python train.py --hidden_size=192 --intermediate_size=768 --norm_place="pre" --attn_scale=0.177 --bias="all" --init="normal" --init_std_down=0.00618 --learning_rate=0.00191 --beta1=0.95 --weight_decay=0.047 --decay_shape="linear" --max_seq_len=512
MLP neurons of a small language model. Each row is named by its layer, matrix (up: input weights) and neuron, and shows model dimensions 64-191. Each number is 200 + 30 x the weight over its row's rms, rounded and kept within 0 to 999.
Before each neuron's rows, "fires in" lists the words (lower case) most often at its 100 highest values on Wikipedia text that the model never trained on; "fires on" lists the tokens most often at its 100 highest values on Wikipedia text that the model never trained on.

fires in: "that"
fires on: " that", "ed that"
L2.up477,208,197,180,205,228,177,171,209,145,203,258,188,195,167,196,177,239,246,166,221,222,201,217,154,147,258,175,153,131,258,252,191,218,195,206,177,189,181,205,175,233,160,196,231,166,200,153,145,187,163,204,142,168,195,189,199,247,187,202,234,216,199,176,183,211,223,243,249,196,184,154,191,182,204,204,259,134,192,213,228,223,177,216,168,191,197,183,262,220,216,198,196,195,269,195,163,205,201,170,166,185,263,203,209,222,222,202,206,223,209,223,220,208,140,157,190,197,261,226,164,209,220,159,255,186,155,203,215

fires in: "in", "new", "north", "near"
fires on: " in", " New", " North", " (in", " near"
L14.up309,219,209,229,214,236,185,213,222,210,194,208,187,224,154,191,198,190,206,185,222,231,182,167,230,192,267,202,185,244,184,216,169,170,191,188,182,171,239,244,210,248,226,167,166,196,153,159,195,216,163,175,182,211,150,209,163,256,213,213,214,201,260,257,255,233,140,175,175,172,180,242,196,186,164,207,186,239,214,191,267,179,202,199,195,196,211,244,251,217,235,228,215,156,222,187,193,179,147,207,226,216,212,187,148,192,194,166,160,172,268,200,155,190,191,248,213,193,237,200,193,123,154,204,143,215,243,210,202

fires in: "of", "10", "13"
fires on: " of", "10", "13", "a"
L10.up766,189,221,225,179,216,183,185,180,198,207,209,216,223,186,196,204,178,253,236,251,195,159,181,252,250,192,220,213,224,180,177,221,164,209,188,204,164,200,260,203,134,211,195,191,204,184,192,209,155,208,214,218,198,180,221,163,185,230,214,206,216,206,207,219,214,81,172,147,200,180,211,207,238,112,213,204,220,203,201,211,234,189,182,186,227,229,167,193,189,219,190,225,163,193,255,198,154,244,189,191,177,162,173,220,147,183,211,170,270,226,190,197,212,171,191,186,197,230,206,246,209,138,194,162,173,206,276,211

fires in: "they", "that", "this", "which", "these"
fires on: " that", " They", " they", " which", " This"
L8.up454,221,167,224,181,208,166,205,192,157,208,179,192,162,175,192,245,216,223,169,216,193,141,172,197,179,215,191,160,184,246,164,202,174,217,176,166,191,222,195,179,192,163,168,187,156,230,123,161,210,189,244,155,206,177,190,212,199,200,215,175,222,211,143,211,221,138,236,193,235,229,164,248,252,231,230,221,164,164,99,191,153,124,236,175,185,202,214,203,223,214,220,178,220,175,211,202,210,204,191,149,213,205,215,188,157,237,170,247,237,215,267,221,268,211,179,208,199,212,231,169,190,224,218,198,209,186,192,210

fires in: "of", "in"
fires on: " of", "-S", " S", " in"
L13.up223,223,150,200,175,167,163,194,195,213,188,207,171,204,193,166,188,201,223,183,232,203,151,206,229,205,195,196,205,262,248,208,217,174,203,166,181,213,193,249,239,205,188,180,171,246,142,216,196,194,248,218,172,191,232,230,155,232,252,183,191,176,244,219,200,231,195,193,125,214,208,227,231,214,222,219,173,215,152,180,250,239,232,205,202,199,156,204,212,210,233,202,197,178,209,214,163,161,211,195,198,198,235,200,192,228,142,196,184,142,240,210,102,203,240,201,187,217,214,192,256,186,224,182,227,220,225,240,211

fires in: "in"
fires on: " in", ", in", " (in"
L8.up514,227,179,215,171,239,206,192,190,144,215,280,202,198,164,189,249,184,181,174,244,254,192,228,231,154,237,151,213,227,209,175,233,212,219,175,139,164,204,224,226,266,123,177,190,209,237,165,261,167,199,143,118,210,220,200,147,236,213,168,206,208,207,226,209,204,160,186,196,245,199,202,197,173,222,210,175,167,164,160,257,166,206,200,239,201,198,253,195,278,239,184,219,180,181,217,217,155,199,212,255,201,185,208,188,220,170,194,204,177,181,218,172,196,225,192,193,194,165,183,258,183,185,196,215,237,241,222,156

fires in: "there", "them", "man", "therefore", "manor"
fires on: " there", " them", " man"
L2.up256,216,230,254,178,232,205,141,202,201,228,156,182,161,190,223,218,194,191,166,193,230,153,206,183,205,241,190,165,145,188,167,158,174,203,171,169,174,212,189,218,171,188,156,202,215,202,154,155,162,178,187,212,158,180,215,208,240,131,185,193,215,251,164,248,190,214,170,222,186,182,173,190,185,212,228,205,231,208,198,160,196,157,242,204,193,199,153,282,206,200,250,209,222,247,199,191,240,193,200,192,175,146,207,208,240,203,188,196,173,195,266,195,240,191,207,207,241,273,226,146,230,193,193,250,188,211,141,203

fires in: "the", "sociology", "from", "of", "associate"
fires on: "oci", " of the", " member of the", "1", " from the"
L2.up486,181,274,149,196,204,171,190,165,245,191,190,195,198,187,224,206,187,228,188,201,159,151,162,197,191,178,264,206,227,181,176,227,208,202,176,225,155,214,247,246,198,182,181,169,200,202,184,187,166,212,189,196,163,182,224,198,228,180,219,166,191,239,212,230,282,179,162,227,235,216,180,248,266,123,222,190,203,131,188,246,198,244,253,172,270,219,216,180,250,183,238,180,176,194,242,254,176,178,215,211,227,254,197,169,172,224,205,231,233,190,181,162,161,202,203,221,234,204,144,220,173,211,214,205,197,224,193,215

fires in: "for", "of", "foreign", "in"
fires on: " for", " in", "ing for", " University of", "s for"
L10.up620,185,142,238,203,227,181,275,221,211,187,236,208,202,162,177,208,202,193,218,214,226,190,184,259,206,172,205,214,265,204,197,216,223,199,144,227,176,223,248,252,167,101,194,206,220,153,181,230,179,191,187,173,210,217,215,160,265,225,148,210,171,180,226,191,185,159,214,227,145,233,268,191,159,195,164,157,153,232,175,207,182,254,189,198,196,174,203,168,211,180,157,220,223,259,187,195,242,203,198,181,184,213,174,203,189,164,213,184,162,216,183,185,217,200,225,201,233,186,224,206,184,205,190,194,228,220,230,194

fires in: "united", "city", "county", "town", "club", "stadium"
fires on: " United", " Town", " City", " County", " club"
L2.up506,209,245,241,146,186,209,203,161,223,173,215,211,263,197,212,250,233,201,180,242,230,177,221,189,258,195,210,175,183,186,146,146,181,169,204,121,213,224,213,191,179,178,211,222,199,164,238,216,187,200,209,224,182,172,163,178,164,191,193,156,193,230,155,227,277,159,182,245,165,172,211,228,211,180,224,172,205,174,198,203,242,166,209,124,198,182,232,230,224,181,203,166,136,242,231,233,182,198,216,219,152,213,203,151,211,237,203,233,127,259,174,178,144,186,238,209,171,262,227,142,192,157,169,170,156,214,206,197

fires in: "there", "who", "therefore", "legal", "legion"
fires on: " there", " who", " leg", " There", " Leg", ", there"
L3.up722,198,190,203,174,242,131,162,193,184,196,211,222,188,181,191,189,163,185,202,185,226,180,242,185,166,207,174,203,195,219,246,202,175,199,178,192,184,202,194,180,188,204,183,205,207,200,171,154,176,205,212,200,157,198,211,220,173,168,194,204,200,258,206,233,158,190,193,214,190,135,171,217,149,221,174,219,235,156,197,200,225,141,231,173,212,189,226,226,271,258,249,177,165,277,180,178,241,199,198,197,173,200,178,210,209,196,203,210,220,225,220,182,216,202,220,217,250,282,241,188,216,213,223,239,203,214,188,161

fires in: "a", "second", "third", "four", "three", "first"
fires on: " second", " third", " a", " four", " long", " three"
L13.up727,266,189,209,171,202,193,266,216,205,210,219,192,201,163,147,161,179,239,254,192,223,217,187,206,256,217,212,245,190,219,207,241,212,218,149,209,206,211,205,203,245,215,229,203,273,171,177,170,194,225,205,203,250,115,223,154,174,197,112,228,156,227,246,190,201,212,176,174,153,150,239,175,190,166,154,201,198,200,175,215,195,193,197,154,254,226,258,245,196,195,207,245,205,170,201,255,155,218,217,162,204,236,219,204,241,243,193,202,177,216,195,193,171,134,165,159,181,227,244,192,197,179,196,191,203,219,230,215

fires in: "at", "near", "along", "around", "nearby"
fires on: " at", " near", " along", " around", " vis", " (W"
L4.up539,279,175,201,197,196,193,193,161,225,179,222,189,217,184,194,217,275,189,198,246,217,161,145,176,191,214,201,165,166,172,202,210,194,213,185,182,206,154,223,189,117,223,168,226,179,178,176,221,202,211,197,184,171,135,242,207,212,195,194,253,215,190,188,216,207,139,209,234,168,176,209,189,177,213,203,210,241,234,194,192,200,163,201,188,211,216,218,252,224,182,250,209,205,251,229,234,232,196,188,229,117,149,217,173,232,176,166,157,172,203,213,142,223,190,224,191,183,267,217,222,224,182,210,185,200,204,157,183

fires in: "song", "biography", "vocals", "songs", "single"
fires on: " song", "iography", " vocals", " single", " produc"
L7.up641,211,205,206,250,202,209,214,224,235,242,199,208,239,194,203,213,221,174,203,197,205,184,231,164,177,212,237,229,189,188,243,188,183,188,229,157,189,207,277,202,203,186,205,156,176,138,185,236,206,180,149,210,199,191,247,176,215,259,186,203,213,215,176,188,195,212,214,203,204,230,196,264,187,141,208,159,212,181,155,240,235,133,190,205,229,169,188,130,167,201,185,185,218,249,232,257,216,176,210,193,200,199,198,150,186,205,243,186,227,201,209,183,193,224,192,228,203,162,232,141,132,181,163,208,262,181,141,201

fires in: "in", "of"
fires on: " in", " of", "1", "a"
L10.up159,213,202,174,162,197,189,198,187,169,207,223,209,233,174,206,186,252,193,188,198,194,191,193,258,163,161,220,208,236,203,218,245,166,195,225,168,200,210,232,287,171,202,131,166,201,198,184,221,169,221,195,217,182,176,205,153,212,189,244,195,220,207,201,214,264,187,190,178,240,168,191,193,235,135,185,132,216,161,151,249,149,234,200,164,209,166,225,231,264,282,210,221,212,189,207,200,174,196,187,221,214,216,209,237,187,162,231,196,205,181,222,172,122,246,235,184,222,240,169,255,215,116,214,183,220,253,219,211

fires in: "united", "city", "county", "town", "nashville"
fires on: " United", "ville", " City", " County", " Town", "own"
L2.up228,160,247,219,248,186,200,224,155,242,188,216,199,234,186,189,196,233,247,206,189,245,182,224,194,226,178,276,195,203,228,143,166,200,199,194,145,225,205,234,186,209,232,211,196,163,162,230,207,199,208,178,219,198,169,204,171,179,225,182,121,234,208,202,221,255,157,171,205,201,180,215,218,279,139,196,191,225,214,217,187,225,160,177,155,220,185,182,177,191,161,203,149,169,208,191,248,221,183,234,229,178,185,165,158,174,171,219,223,168,274,171,241,180,169,248,235,164,195,214,162,114,170,210,154,179,197,198,181

fires in: "on", "at", "of", "near", "the", "over"
fires on: "ed", " at", " on", " near", " of"
L11.up689,170,182,210,230,196,162,190,162,209,226,244,209,286,139,193,183,215,171,225,187,229,192,137,226,199,181,165,184,149,200,247,222,120,201,231,226,206,185,250,206,172,183,165,233,159,187,191,224,181,158,174,210,165,208,185,208,206,202,204,254,205,197,183,199,201,170,178,227,213,172,211,169,149,179,224,141,189,210,215,209,228,210,206,156,168,174,160,205,236,193,242,202,169,214,199,230,82,217,229,178,210,173,206,182,249,198,179,150,203,211,208,199,250,226,215,178,175,278,209,217,206,206,242,158,147,206,151,198

fires in: "town", "united", "alexander", "christian", "republic", "predators"
fires on: " Town", " Alex", "ators", " United", " Christian", " Republic"
L2.up445,204,230,251,202,203,233,209,191,205,249,158,206,253,194,232,212,177,216,245,244,180,190,207,183,206,194,250,169,187,165,169,192,210,190,208,170,179,182,241,209,203,205,179,244,146,159,226,226,220,168,165,198,203,187,171,185,197,216,225,161,210,223,128,252,246,234,151,189,232,224,197,190,247,224,259,145,235,238,202,193,230,106,195,176,255,182,172,181,208,210,167,135,183,238,228,172,199,188,204,180,195,170,191,171,192,199,173,238,174,200,189,206,224,218,200,201,179,242,204,104,160,166,139,191,190,247,146,200

fires in: "song", "show", "single", "songs", "shows", "showed"
fires on: " song", " show", " single", " mark", " chart", " add"
L2.up428,207,173,199,204,226,194,219,256,252,171,155,221,166,179,210,214,266,164,225,183,189,216,227,197,145,202,186,214,168,193,281,235,128,196,213,170,181,203,201,196,215,202,218,147,194,214,184,206,189,221,214,213,224,212,231,160,202,177,165,266,236,211,240,258,175,216,207,283,198,223,193,227,187,165,174,220,176,190,168,202,204,146,205,216,197,195,216,205,162,186,204,200,243,208,272,231,210,185,201,169,148,230,207,226,210,251,194,206,167,160,197,182,187,210,198,197,205,165,218,142,126,217,234,192,178,157,168,190